config.yaml
norm_eps: 1e-05
optimizer: "muon_variant"
lr: 0.00525
batch_tokens: [32768, 65536, 131072]
seq_len: 256
doc_mask: true
steps: 5533
MLP neurons of a small language model. Each row is named by its layer, matrix (gate and up: input weights) and neuron, and shows model dimensions 32-127. Each number is 128 + 24 x the weight over its row's rms, rounded and kept within 0 to 255. A neuron's up and down rows have the sign that makes its largest values positive.
After each neuron's rows, "fires in" lists the words (lower case) most often at its 100 highest values on Wikipedia text that the model never trained on. A number after a token or word is its count.

L6.gate64 [103 128 145 133  80  90 155 128 124 128 170 135 139 129  95 120 146 142  94 141  86 130 153 155  98 120 124 104 121 128 149 110  85 166 120  84 112 118 129 100 155 110 156 159 139 126 188 158 117 133 150  69 139 126  93 134  94 156 116 100 134 102 160 141 168 172 151 132 109 116 100 136 175 123 116 170 158 176 147 152 113 126 107 122 148 127 128 136 101 154  99 193 132  99 138 161]
L6.up64 [115 117  96 104 109  77 129 141 123 151 150 151 130  84 122 155 130 152 122  81  91 112 152 101  91  95 115 128 112 177 151 110 108 140 147 166 135 139 130 174 135  77 137 112 149 145 159 103 142  91 139 149 146 127  99  89 157 144  97 105 109 148 122 131 136 137 133 167 148 131 101 108 121 141 122  92 129  95 143 102 125  90 128  90 116 118  92 126 135  86 140  99  61 120 106 143]
fires in: "to" 35, "the" 17, "top" 6

L11.gate134 [129 116 138 178 137 151 119 114 129 117 122 119 141 109 138 115 131 136 113  98 149 146 173 148 112 130  94 138 110 135 104 127 144 157 140 130 130 130 144 123 110 150 147  91 108  72 143 132  65 140 139 157  84  86 120 137 107  95 116 136 131 129  91 122 114 136 100 115 171 127  91 146 178 131 119 148 159 109 133 123 133 117  77 125 146 103 100  97 113 148 157 142 149 120  79 119]
L11.up134 [110  94 128 140 159 125 111 130 109 123 134 148 169 115 140 107 113  93 135 132 130  65 138 167 138 118 122 110 133 111 129 118 161 163 164 141  79  95 143 142 118 158 101 125  90 135 129 118 153 120 145 110 142 109 184  87 133 161 126 166 130 144 106 107 163 154 109 154 131 100 120 118 141  97 122 129  98 131 155 120 122 128 117 134 146 141  72 144 109 147 138 138 122 104 105 184]
fires in: "south" 25, "north" 14, "york" 12, "southern" 10, "northern" 6, "eastern" 5

L6.gate127 [124 140 131 159 135 135 141 123 105  76 158  70 113 113  94 140 144 154 118 103 127 168 132 102 141 134 125 141 117 116 132 117 107 112 122 144 151 143 133 107 155 131 146 114 136 149 143 141  86 178 114 138 122 131 101 117 141 143 131 181 122 100 161 129 132 106 142 162 147 146 136 103  97 126 167  62 118 119 130  96 110 109 149 156 121 141 158 120 119 153 140 135 101 160  95 110]
L6.up127 [149 126 142  95 133 125  93 142 112 103 132 122 138 116 135 161  98 132 103 100 159 137 127 126  96 110 141 101 127 126 158 135 110  92 120 153 114 119 155  79 134 132 113 165 120 133 160 120 137 135 142 158 135  97 125 125 167 165 129 177 122  97 167 129 110 110 134 125 151  98 103  82 127 134 107 129 112 114 136 144 144 114 124 141 138 202 130 146 125 202 158 148 135 134 129 132]
fires in: "james" 14, "david" 13, "john" 9, "joseph" 8, "charles" 8

L3.gate203 [166 157 126 136 140 149 147 121 121 114 137 109 195  81 136 152 117 135 127 135 100  84  79 144 105 109 161  92 140 138 116 127 130 103 130  86 157 146  86 150 123 144 126 120 153 121 128 134 103  89 166 110 145 129 174 100 139 100 135 123 150 134 114 129 103  92 110 175 158 124 143 131 155 116 113  83 133 117 107 114 105 123 152 140 111 113 108 120 145 124 143 128 178 132 142  89]
L3.up203 [110 108 131 129 113 143 128 130 112 112  86 169  96 111 126 116 156 179 142  93 172 111 117 115 166 124 124 132 125 126 132 118 137 119 143 125 129 122 142 151 130 128 123 143 162 122 158  98 101 121 121 168 119 121 131 124 163 170 108 141 166 118 137 122 125 144 107 112 132 121 135 132 113 119 115 158 148 144 114 176 118 130 182 166 137 161 161 148  94 151 101 107 108  89 106 129]
fires in: "her" 41, "its" 31, "s" 24

L3.gate363 [140 138  92 165 121 134 152 170 126 115 135 117  90 150 135 149 126 137  91 137 143 114 116 112 141  96  97  93 121 135 139 151  84 173 155 133 126 146 147 148 143 159 139 104 153 124 115 119 100 130 172 144 165 118 157 120 111 168 116 128 116 100 125 170 107 160 143 126 145 129 123 144 137 102 138 113 110  92 133 117 126  96 138 118 128 132 118 132 147 160 153 124 105 115 169 136]
L3.up363 [150  56 155 157 128 146 143 143 139 148 122 150 110 125 141 167  81 158 132  99 113 163 133 138 152  82 123 138 104 125 113  80 127 133 139 145 146  88 137 163 130  96 145 113 104 109 107 128 112 122 126 147 127  97 112 146 154 149 147 105  65 106 136 140 126 145 141 145 125 135 132 102  77  89 168 147 103 114 130 125 109 108 151 137 134 103 101 158 162 140 169 134 147 183 159 173]
fires in: "won" 24, "took" 12, "held" 11, "made" 11, "established" 8

L2.gate91 [136 145 162 124  84 112 123  83 151 113 124 130 110 146 121 143  96 126 105  84 160 142 124 154 139 125  96 161 167 128  92 181  87 124  81 127 143  98 155 123 142 113 117 144 136 119 151 115 172 104 127  99 119 121 147 130 126 135 171 153 156 123 148 125 141 138 146 158 104  91 130 119 136 122 132 109 135 152 157  94  81 126 162 178 105 110  98 105 162 146 176 174 127 121  86 155]
L2.up91 [142 107 128 157 139 152 187 123 128 128 147 154 138  98 120 166 176 146 188 128 142 106 175 147 133  99 148 121 130 112 145 142  75  84  90 163 137 116 111 133  96 111 108 122 129 133 129 165 121 164 116 130 109 141  82 106  97 164 140 120 124 122 149 121 123 127 132 142 113 142 139 119  90 131 155 120 117 125 131 108 135  70 138 136  87 100 132 112 131 153 129  73  88 114  96 163]
fires in: "as" 87

L6.gate0 [ 81  89 140  96 102 140 168 164 125  83 125 102 197 147 121 122 195 126 106  96 140 169 103 142 151 140 136 144 143 136 104 126 146 154 123 161 138 131 147 146 106 122 138 128 148  79 136 168 145 107 127 150 117 139 132 143 130 147 159 135 166 130 105 133 142 155 100 168 155 154 173 120 136 120 138 131 147 157 155 120 140 119 161 167 119 152 148 158 141 132 117 116 126 117 111 132]
L6.up0 [ 96  93 169 119 139 122 127 141 168 107 126 119 167  86  92 125 139 112 179 123  99 118 166 155 161 103 142 143 178 132 157 133 158 128 134 131 142 116 121  55 121 129 136  99  99 131 100 178 134 147 120 144 146 128 148  84 113 151 132 105 156 118 124 106 157 127 128 121 139 135  98 155 129 159 126 131 124 163 108 132 167  96 139 128  87 115 132 111 121 106  96 143 161 166 115 129]
fires in: "including" 15, "with" 13, "as" 10, "between" 8, "like" 7, "included" 7

L3.gate241 [128 168 166 116 123 159 126 143 102 128 111 153 157 158 151 107 154 123 123 128 144 133 127 156 109 144  93 138 174 178  84 103 132 123 172 137 122 165 124 194  93 122 113 137 121 123  83  76 147 137 123 100 123 124 148 144 137  90 181 100 113 111 113 120 147 149 129  77 103 119 121  72 131 105 115 125 124 130 139 104  77 137 135 136 149 102 126  66 142 113 126 141 132 153 122 136]
L3.up241 [105  84  93 105  71 171 149 137 144  89 134 145 159 135 151 168 121 131 138 116 115 139 142  95  52  92 135 154 160 128 150  93 122 152 138 152 146 149 130 145  85  85 132 137  74 164  95 127  96 101 160 120 109 112 149  93 119 144 134 116 117 149 132 131 163 114  98 103 135 126 126 144 136 133 127 107 158 151 142 146 150 120 119 140 132 106 119 107 148 155 157 122  99 180 115 119]
fires in: "august" 21, "april" 21, "july" 12, "november" 6, "march" 6

L2.gate481 [163 171 110 109 127 200 123 109 134 125 117 122 120  98 165 137 127 156 161 107 124 183 132 132 118 133  72 105 148 139 123 114 116 113 145 108 138 168 190 112 139  90 129 143 124 184 110  97 148 175 129 114  94 113 155 110 147 133 150 118  97 139 112 100 148 153 137 134 126 168  86 137 160 100 121 155  92 184 119 113 128 146 143 114 130  92 160  95 128  97 153 140 166  87 130 136]
L2.up481 [114 139 166 126 109 172 162 101 118 166 173 115 147 135  88 125 140 152  96 131 171  90 130 141  98 118 113 121 124 133 165 111  84 135 119 162 154 166 113 109  96 136 143 136 134 176 140 120 139 105 152 107 131 160  98 119 129 109 156 147 120 172 148  93 130 119 134 148 103  91 137 145 140 119 100 177 114 159  81 108 119 110 124 113 121 117 124 127 143 102 142 139 165 123 102 115]
fires in: "season" 37, "as" 13, "review" 6, "seasons" 5, "recorded" 5

L11.gate498 [137 133 103 122 144  85 143 121 123 126 134  94 145 108 104 116 122 127 159 149 124 107 171  91 160 134 167 106 180 129 122 103 116 119 142 117 119 114 129 124 113  91 156 166 131 128 183  97 149 144 150  87 140  97 117 143  97 148 100 123 133 106 136 142  89 133 137 164  99 153 139 146 130 135 153 140 118 122 150 108 147 108  96 117 145 131 130 112 112 132 121 155 138 177 150 138]
L11.up498 [141 115  92 179 130 107 114 131 122 108 128 172 155 139 171 163 112 126 136 124 116 104 108 136 106 143 113 108  95 141  99 108 104 131 100 117 125 148 133 127 118 138  98 175 163 155 156  95 114  98 145 123 150  81 108 143 111 127 121 151 154 122 164 114  97  99 105 145 120  97 104 145  94 112  90 133 151 110 133 132 106 128 114 142 139 122 133 136 137 160 149 136 180 130 158 134]
fires in: "to" 23, "tour" 9, "digital" 9, "top" 7, "tools" 5, "formats" 5

L4.gate427 [143 117 132 149 107 127 116 113 143 156 194 152 147 130  71 134 153 127 116 177 132 163 142 140 108 117 100  94  93 137 114 141 159 113 142 128 132 110 141 119 127  96 145 112  95 141 128 140 162 149 120 179 156 157 135 127 129  70 121 114  96 120 140 125 117  81 110 152 116 124 101 150 157 109 142  87 142 113 121 131 123 150 137 145 137 139 151 112 147 170 124 118 168 141 113 162]
L4.up427 [125 119  86 155 121 109  99 143 107 136 126 159 176 121 151 138 121 155 110 155  69 119 144 141 146 127 132 136 136 172 108 140 103 139 156 172 118 123 121 141 115 157 109 115 110 133 138  86 138 142  84 105 142 149 141 125 121 164 120 178 121 112  92 176 148 137 130 167 124 128 152 158 119 127 157 131 130 119  66  96 114 103 140 154 126 102 196 129 121 138 107 144 142 117 130 105]
fires in: "can" 16, "could" 15, "would" 15, "may" 9

L6.gate461 [128 115 131 138 128 120 200 135 137 151  91 111 134 182 141 144 143 131 121 124  96 168  97 160 138  97 114 153 134 158 105 112 118  87 153 113 129 102 143 129 124 146 103 141 130  92 102 144 140 165 174 114  85 152 170 107 121 130  88 113 121 111 106 146 104 125  89 116  96 130 131 177 140 128 130 144 201 111 134  71 106 151 151 105 119 128 138 113 105 108 122 137 122 146 108 127]
L6.up461 [156 112  70 132 134 127 138 158 147  85 101 145 164 183 146 154 130 129 154 126 143 150 111  85 137 144 129 110 153 137  77 167 160 128 127  99 166 131 154  95 142 130 120 121 128 112  94 137 170 143 132 120 159 135 112 117 109 112 147  97 111 110 132 132 152  71 107 129 125 102 130 165 138 121 120 151 133 128 158 126 118 135 103 140 119 155 154 141 107 127 157 145 130 139  86 130]
fires in: "june" 19, "april" 12, "october" 11, "september" 11, "march" 9, "january" 8

L2.gate5 [116 127 176 151 149 125 182 146 163 138 175  95 121 131 119 171 157 154 176 107 144 118 139 129  79 107 129 128 105 130 132 146 136 136 119 113 115 143 117 162 107 108 126 110  92 128  79 156 159 127 134  89 134 141 133 154 118 142 167 134 129 140 128 102 102 156 159 111 100 105 123 109 114  89 156 161 113 141 132 127 153 143 116 162 141  99 150  98 109 166 170 152 140 117 135 157]
L2.up5 [133 118 153 169 111 120 167 149 168 121 152 130 100 138 101 146 197 152 161  96 124 132 165  87 122 123 133 168 128 137 126 166 143 152 128 113 128 115 138 153 114  96 119 122 108 124 104 162 143 116  93  94 127 125  60 132  71 162 185 151 135 115 151  98 125 165 132 138  84 101 110 141 123  91 124 158  81  97 162 168 131 110 127 160 113 135 134 117 118 120 148 149 123 136 147 104]
fires in: "to" 27, "as" 16, "at" 10, "west" 6, "east" 6, "of" 5

L2.gate440 [147 109 103  95 151  96 120 126 124 109  89  71 129 136 168  81 113 170 146 127 102 152  55 134 135 145  79 131 138 139 104 103 133 135 111 120 141  90 108 114  98 130 112 100  90 175 111 129  91 148 134 120 158 132 148  89 154 141 123 146 168 145 153 128 121 166 113 141 119 154 139 129 186 164 163 126  99  99  81 138 147 139 129 155 115 101 132 120 124 128 131 137 125 144 136 149]
L2.up440 [150  95  98 131  96 154  85 135 147 102 109  90 157 104 147 131 153 115 119 131 111  87 158 154 142 147 113  90 162 133 156 134 105 127  85 165 134  87 141 148 145 112 158  84 111 102 138 128 120 138 152 111  57 152 150 128 148 162 110 124 150 119 144 138  96 156 134 115  94  94 141 155 151 101 115 120  78 107 118 159 136 128  97 133 159 129  89 139 123  77 130 134  80 117 123 196]
fires in: "the" 100

L2.gate180 [ 89 171 119 110 135 144 128 126 112 108 105 148 109 135 131 122 169 143 167 128  73 107 147 130 133 175 100  85 114 100 139  80 134 120 138 144 128 137 146 143 133 122  81 126  72  85 141  98  88 155 155 145 173 134 145 105 164  97 171 128 119 117 153 117  88 159 123 121 159 137 122 149 171 147 156 134  80 109 107 132 120 114 126 124 148 113  86 156 130 119 154 149 122 130 106 155]
L2.up180 [145 123 104 124 145 135 110 129 112 112 118  75 150 113 127 106  91 154 164 103 124 110 117 120 159 136 119 122 168 127 117 156 134 101  86 147 118 159 128 146 125  86 120 150 106 118 107 134 131 114 178  73 135 135  93 107 133 114 116 134 138  94 148 171 132 139 127 133 134 137 121 148 194 167 126 140  78 141 151 159 124 124 169 163 143 124  91  99 129 118 114 118 163 110 131  76]
fires in: "the" 99

L2.gate498 [117 146 101 146 144 111 129 132  87 115  97 127 115 129 109 132 124 120 129 142 116 123 124  92 116  83 125 128 136  95 125 115 118 153 154 134 136 120 157 137 114 156 165  94  98  97  88 144 150 130 127 143 133 112 113 135 150  97 151 108 123 107 146 147 183 141 116 137 114 157 141 170 102 140 125 145  79 137 148 101 110 120 114 154 147 147 102 126 147 101 154 168 138 115  98  91]
L2.up498 [120 132 121 132 170  95 149 159 146  95 124 103  95 126  97 115  92 141 145 109 152 140 172 129 124 147  97  84 137  87 165 150 145 139 104 103 139 120 102  92 118 106 135 107 106  72 141 180 152  98  98 136 146 146 113 151 136 133 152 135 131 101 110 167 103 135 133 100 126 134 118 144 116 157 129 114 135 129 171 115 123 144 135 194 125 170 110 140 172 109 152 109 120 106 138 150]
fires in: "released" 27, "held" 13, "established" 8, "made" 6, "luchon" 6, "built" 5

L2.gate501 [110 136 122 159  62 127 148 107 134 104 137 131 127 189 106 169 122 123 150 127 150 110 157 113  90 151 119 135 130 104 155 154 121 140 117 175 136 114 121  88 122 121  88  85 104 140 143 105 138 141 134  86 126 119 168 150 121 148 112 109 125 109 133 123 118 114 151 138 160  83  98 149  72  79  75 104 142 118 160 115 142 115 129 165 127 126  97 123  90 139 122 150 162 115 147 198]
L2.up501 [130 139 120 114 172 134 119 112 167 164  81  99 117 105 127 111 105 100 116 115 129 124  95 135 142 143 125 141 151 148  95 132 165 166 144 147 110 113 149 151 140 163 129 144 130  87 116 145  85 116 125 149 116  93 155 151 147 104 143 129 160 159 123 139 130 189 154 105 146 130 126 150 107 148 110  79  65 114 163 131 128 154 141 175 113 142 142 119 142 134 140 124 162 130 136  95]
fires in: "small" 21, "include" 13, "live" 9, "like" 9, "includes" 6, "lived" 5

L3.gate201 [143 118 123 155 148 162 129 101 112 119 156 131 100 126 106 107 134 116 103  99 110 152 109 121 122  84 127  88 151 142  95 130 164 133 104 116 142 126 127 137 152 126  86 100 151  94 137 158 142 140 110 111 162 146 141 120 105 103 141  95  76 138 123 114 128 129 133 148 140 141 115 124 123 130 119  80 122 132  89 137 105 116 138 157 133  96 142 102 121 100 149 142 104 137 147 116]
L3.up201 [104 144 107  95 112 114 108 126 153 101 126 155 131 146 146 104 101 150 163 103 134 113 109 142 134 123 162 130 117 189 126  74 122 146 128 110  76 150 104 118 139 122 118 175 147 142 126 203  62 123 119  98 101 122 150 118 136 162 106 121 107 171 118 116 159 121 111 124 143 159 164 153 129 135 136 123 134 100  90  99 111 122 161 146 101  77 151  88 155 120  98  82 154 124 123 113]
fires in: "his" 60, "her" 29

L4.gate59 [137 156 122 183 139 125 106 123 128 145 113  90 140 128 127 117 104  96 120  71 130 138 116 142 156 101 117 135  77 169 107 128 136  78 115  84 143 157 132 152 107 175 143 132 127 125  95 106 133 170 122 113 154 140 120 136 124  96 122 142 123 142 157 117 161 103 168 133 144 114 128 127 149 142  94 109 154 171 118 107 133 120 117 117 174 155 144  95 124 132 159 176 114 112 143 130]
L4.up59 [128 110 115 131 131 134  95 120 103 128 111  69 155  96 117  70 102 130 121 142 116 126 113 118 126 127 153 139 133 129 119 146 129  98 143 126 143  90 119 138 130 157 118 116 104 151 113 114 154 146 139 129 130 168 156 122 134 130 121 155 119 126 125 125 163 115  96 126  90 132 149 145 143 103 127  71 126 158 134  63 130 136 120 125 117 143 122 104 148 111 148 132  63 125 139 131]
fires in: "march" 14, "april" 14, "january" 11, "february" 8, "may" 8, "december" 7

L2.gate182 [163 129 128 132  71 151 117 150 130 112  98  98  98  68 143 136 130 110 130 141 133 159 131 132 140 139 139 117 126 123  89 101 107 133 105 144 112 138 129 155 127 159 152 114 138 109 108 164 137 124 137 123  98  95 110 142 118 122 104 130 136 112 162 150 165 132 176 139 121 167 107 133  96  92 104 134 153  96 111 121 118 127 166  89 158 147 121 119 123  98  93  73 168  96 149 125]
L2.up182 [173  96 123 154  86 133  88 155  98 105 136 108  95 141  97 101 133 163 160 117 145 117  86  93 171 121 117 140 165 115  93 148  91 108 124 153 115 139 156 121 127 117 183 102  94 135  94  94 119 129 148 168 116 144 135 159 121 124 140  86 108 135 125 166 125 134 163 140 108 155 132 128 136 142 142 101 139 130 125 126 135 147 153 126  78 139 162 126 107  73 160  97 149 151 117 105]
fires in: "made" 47, "make" 11, "built" 6

L11.gate233 [111 165 104 145 132 161 135 112  97  57 125 114 113 198  99  90 127 103 143 145 121 132 107 149 168  82 133 139 156 115 116 159 117 108 156 113 106 126 136  92 132 121 111 116 137 104 126 101  98 109 132 108 103 117 148 126 108  99 144 144 161 123  99 115 164  75 145 108 151 114 109 132 104  95 108  97 129  89 121 109  88 150 168 110 168 126 131  94 105 113 140 136 201 163 113 131]
L11.up233 [139 146  93 153 163 122  82 128 114 106 138 127 149 162 121 131 128 173 171 188 112  93 119 149 132 137 125 115 109 144 123 106  81 129 129 123  92 125 139 154 111 170  74 119 112 139 141 139  97 132 128 105 159 155 108 144 142 100 143 125 126  69 102  82 113  53 115 107  80 126 123 132 131 157 133 101 135 114 122 123 122 103 128  99  85 131 115 135 158 116 145 108 176 134 150  75]
fires in: "had" 25, "has" 21, "also" 13, "have" 8, "s" 4, "his" 4

L6.gate356 [ 97 115 106 131  70 124 121 166  96 153 105 153 126 123 145 132 161 147 136 122 107 105 155 122 124 133 124 131 120 111 127 106 100 171 138 149  91 183 117 147 133 167  95  78 100 138 147 128  99 124 154 112 148  93 117 142 156 101 102  79 136 142  95 146 114 138 165 109 126  95  94 132 136 132 130 108 125 165 139 106 127 159  97 142 134 127 165 113 128 172 174 127 128 164 191 139]
L6.up356 [128 120  99 159 147 123 186 215 105 119 121 133 116 117 130 114 138 150 115 164  74 118 146 161 119 101 128 147 128 117 103 114 135 152 158 163 112 125 134 111 146 156  61  82  99 133 131 122 120  79 115  83 118 146 131 129 125 117 149  94 144 112 113 163 118 128 137  98 127 153 130 123 103 112 127 102  84 136 140  91 124 143 123 154 154 110 146 141 128 150 162 107 165 125  93 141]
fires in: "would" 28, "can" 17, "could" 14, "may" 14, "to" 7, "cannot" 5

L4.gate332 [ 88 166 117 120 140 133 193 110 135 111 134 153 130 155 112 140 153 183 138 135  73 123 140 197 132 111 140 115 144  84  92 149 121 116 130 149 112 108 164 129 103 146 118 140 162 146 109 138 180 111 174 136 109  75 111 179  95 134 130 130 131  95 148 148 119 152 144 166 146 105 127 102 164 154 164 108 110 183 135 149 162 154 165 133 140 155 134 163 119 159 106 151 141 154 132 119]
L4.up332 [125  67 149 115 124 122 146 121  99 128 151 115 141 145 146 144  88 139 121 133 197 163  79 113 145 136 133 134  96  93 113 144 117 120 128 129  90 114 114 151 150 139 121 110 164 125 164 129 127 150 162 136 183 116 168 164  84 151 139 101 108 129  95 148 132 168 164  77 100 109 130 177  92 132 126 142 119  92 101 137 138 114 149 167 139 145 155 142  99 102 120 156 154 174 136 169]
fires in: "4" 16, "6" 15, "2" 9, "3" 8, "7" 6

L4.gate152 [101 200  96  92 124 166  74 155 136 127 140  92 116 151 131 156 124 112 120 108 104  95 152 127 146 118 134 151 185 133 149 104 121 134 134 165  81 106 130 118 128 120 104 147 136 104 142 118 154 115 165 141 147 164 138 166 113 122 148 172 165 144 120 147 119 113 173 111 100 141  84 154 177 130 127  86 134 106 103 141 102 175 162 114 157 121 120 107 131 165 135 104 145 171 139 117]
L4.up152 [125 109 165 150 156 133 144 146 117 120 112 148 138  94 125 115 144 168 110 139 128 147  95  99 128  83 132 138  95 114 188  96 129 188 121  91 112 118 150 142 166 137 106 112 168 118 124 134 113 154 124 109 156 141 153 124 116 150 119 122 100 126 144 161 173 137 129 143 103 122 115 120 137  97  98 166 155 114 158  73 123 145 151 107  73 128 126 160 105  62 156 127 147 126 131  98]
fires in: "1" 16, "2" 14, "8" 14, "4" 12, "5" 12, "9" 11

L3.gate502 [149 106  85 117 109  87 103 151 115 173 161  98 120 110 180 147 125 127 147 136 108 144 121 150 124 115 152 121  99 131 102 102 107 128  74 148 144 154 139 140 110 112 131 123 101 122 131 164 158 109 162 122 114 111 123 128 157 114 132 151 132  95 173 113 103 117 117 128 193 116 125 151 120 138 108 142  92 148 112 136 125 156 156 100 155 135 187 118 147 132 169 164 135 127 106 144]
L3.up502 [132 125  94 100 148 107  86 181 160 154 115 112 125 105 180 133 126 170 140  98 115 136  82 110  91 115 124  97 142 110 151 162 142 119  71 116 152 158 139 109 124 127  98 134 121 120 144 137 167 144 151  99 149 111  96 178 114 134 148 140 177  84 106 127 120 110 144 144 127  85 116 136 147 130 122 146 107 135 135 138 111 130 156 139 164  82 109 124 165 111 129 110 137 125 164 109]
fires in: "be" 41, "tools" 8, "tournaments" 8, "tour" 5, "today" 4

L3.gate4 [153 102 137 114 100 142 147 112 110 112 148 139 125 135 110 153  57 126 115 114 121  80 115 165 143  97 140 131 137 134 132 145 160 140 124 108 109  95 115 130 148 147 172  95 151 142 108 111 170 168 118  95 127 113 105 137 134 133  99 153 155  87 141  91  74 116 108 111 178 136 123  93 127 144  83  99 103 133  94 129 136 113 140 129 124 147 126 173 113 174 112 171 156 104 129 122]
L3.up4 [ 78 134  82 126  76 158 115 115 151 113 106  86 150 107 125 132 127 118 184 132  85 140 122 136 109 150 108 109 123 134 102  82  73 175 114 151 142 115 127 126 112 125 123 141 133 140 122 117 109  86 133 148 123 142 183 143 106 136 137 113 130 134 152 193 108 131 125 155  94 114 118 132 154  68 127  87 111 136 118 110 146 133 161 100 145  90 126 134 117 139 112 121 104 155 123 146]
fires in: "the" 91, "they" 4

L2.gate29 [131 142 116 114 110 148 135  87 157 120 135  93 127 122 128 117 139 117 147 130 135 123 124 115 154 148 127  95  86 120 116  89 110 102 171 130 149 142 133 127 137 125 103 146 136 112 116 118 183 138 149  97  68  94 159 129 125 116 154 113 144 102 164 150 136  95  91 109 102 122 144 107 176 167 125 147 109 120 156 112 130 146 128 103 140 162  97 157  76 158 129  90 147 126 112 123]
L2.up29 [149 130 117 138 130 157 107 127 126 109 110  72 139 125 140 146 112  97 107 151 173 104  97  99 111 157 128 131 107 125 137 130  87  98 140 155 117 114 124 121  80 148 126 136 162 114 114 138 120 125 159 133  82 158 139 117 149 118 148 121 152 137 147 110 150 145 122  87 150 146 102 123 155 125 132 115 145 127 155 107  80 147 137 110  89 101 121  98 155 125 114 132 119 140 128 131]
fires in: "august" 16, "april" 15, "march" 12, "october" 9, "september" 7

L2.gate68 [123 132 103 119 129 152 108 123 123 156 114  85 120 130 134 121  97 113 114  98 158 140 130 161 110 131  98 200 115 134 108 160 159 128 102 142 112 164 134 173 120 103 126 148 113 151 109 197 136 128 112 143 131 115 111 141 129 160 140 111 145 142 121 136 130 137 132 119  84 132 182 137  54  99 175 119 126 113 185  71 118 139 136 178 123 152 130 105 184 126 130 105 145 125 147 153]
L2.up68 [121 107 118 143 150 142 124 127 147 112 130 160 107  74 157 160  82 128 178 121 146 102  96  99 139 103 142 117 103 127 118 131 110  98 165 140 129 142 185 163 165  60 135 105 130 139 108 128 142  97 143 137 126 148 125 113 170 177 135 118 135 163 139  81 156 155 143 137 157 141 123 149 122  85 128 132 110  97 155 120 111 139 191 138  56 130 122 124 136 114 132 121 125  93 127 124]
fires in: "made" 43, "located" 20, "began" 15, "built" 6, "established" 6, "held" 6

L3.gate115 [135 132 124 123 145 166 132 160 109 118 128 131 161 143  90 122 120 167 106  79 108  91 136 147 128 105 143 123  60  90 122 121 116 127 193 125 114 105 134 147 142  61 122  95 104  98 114 121 149 164 127 151 115 147 119 187 111 140 105 124  93 168 129 146 100 125 143 102  92 125 148 155 114 109 121 140 127 100 183 108 169 129 121 130 111 101 107  97  95  82 143 124 103 125 112 150]
L3.up115 [162 129 144 112 115 154 118 133 120 122 119 140 133 108 162 148 143 140 114 109  85 107 179 108  86 142 163 124 140 134 134  74 114 184 115  99 148 125 124 118 134 123 150 128 118 129  76 160 145 170 160  96 179 155 147 113 158 124 150 132 115 138 134 164 127 144 142 122 120 161  91 168 137 136 125 150 167 124 138 126 129  57 134 140 148 107 143 104 105 126 103 101 148 191 161 166]
fires in: "this" 34, "created" 11, "success" 6

L4.gate291 [122 118 150 124 143 117 112 117 135 136 150 158 105 151 149  96 138 151 148 125 138 133  75 116 177 103  86 134 144  51 186 103 177 124 152 160 141 157 115 134 153 156 141  38 147 114 135 106 117 130 149  75  92 103 124 141 113 137 138 122 143 140 129 118 125 107 114 133 118 165 156 124 133 159 102 125  94 107  86 101 122 128 132 141 123 122 125 117 164  80 181 142 178 144 188 112]
L4.up291 [111 132 124 141 139 120  87 153 126 130 160 154 130 150 193 105 155 151 170 126 134 119  92  90 161 123 160 139 110 113 151 147 153 145 155 135 112 189  90 138 120 116 136  93 135 106 114 133 128 112 127 116 112 134 127 123 123 151 142 125 137 135 134 112 128 126 141 134 120 114 158 170 167 140 137 130 120 131 140  78  93 157 132 146  99 108  99  65 115 109 176 138 122 105 144 101]
fires in: "states" 30, "admiral" 7, "politician" 7, "community" 5, "demographics" 4, "name" 4

L3.gate100 [ 96 157 107 140 141 153 115  93 161 148 122 131 166 141 102  99 126 113 131 101 145 112 158 154 136 106  99 123 127 155 138 101 136 117 125 141 127  89 131 140 179 140 113 130 133 103 112 131  96 133 133 144 141 143 162 109 120 106 145 121 111  87 142 128  98  87 131 115 132 111 143 154 142 138 150 148 148 110 142 145 142 141 169 167 150 180  92 113 121 103 148 126 153 128 108 130]
L3.up100 [125 113 180 167 125 146 179 137 145  84  98 163 103 135 143 121 155  81 144 141 119 108 133 162 106 111 102 123 130 157 124 116  97 167 128 113  97 131 161 109 174 167 115 142 162  92 124 101 109 121 131 133 101 140 150 179 133 131 133 161  52 161 112 163 129 173 110 147 106 157 117 123 144 123 128 104 149 138  69 167 100  90 113 143 132 114 128 121 110  99 136 127 129  88 131 117]
fires in: "his" 28, "this" 23, "front" 7

L2.gate364 [105 118 144 140 110 161 140 144 144 153 118  97 131 115  96 130 149 152 134 150 116 173 155 109 117  93  91 129 139 122 106 103 120 123 166 174 120 145 128 126 102 114 145 131 150 131 128 187 106 122 128 118 128 169 105 121  89 102 133 171 211 128 133 158 137 147 139 115 111 118 160 106 148 119  92 109 139  96 121 117 120 104 144 157 131 148 131 113 122 129 124 163 113 146  71 164]
L2.up364 [140 128  89  94 144 139 116 117 136 126  95 141 114 134 110 125 143  92 103 128  83 142  91 118  78 140 107 126 136  77 174 112 138 128 143 147 105 111  78 103  86 154 149 149 119 114  80 108 139 122 130  99 130 166 147  94 141 142 115 131 133 122 161  83 119 141  76 152 121 131 105  68 150 120 143 209 126 147 132 162 132 170 130 120 131 142 120 138 106 152 159 119  91 117  90 130]
fires in: "the" 38, "david" 21, "james" 15, "christie" 6, "theatre" 5, "davidson" 4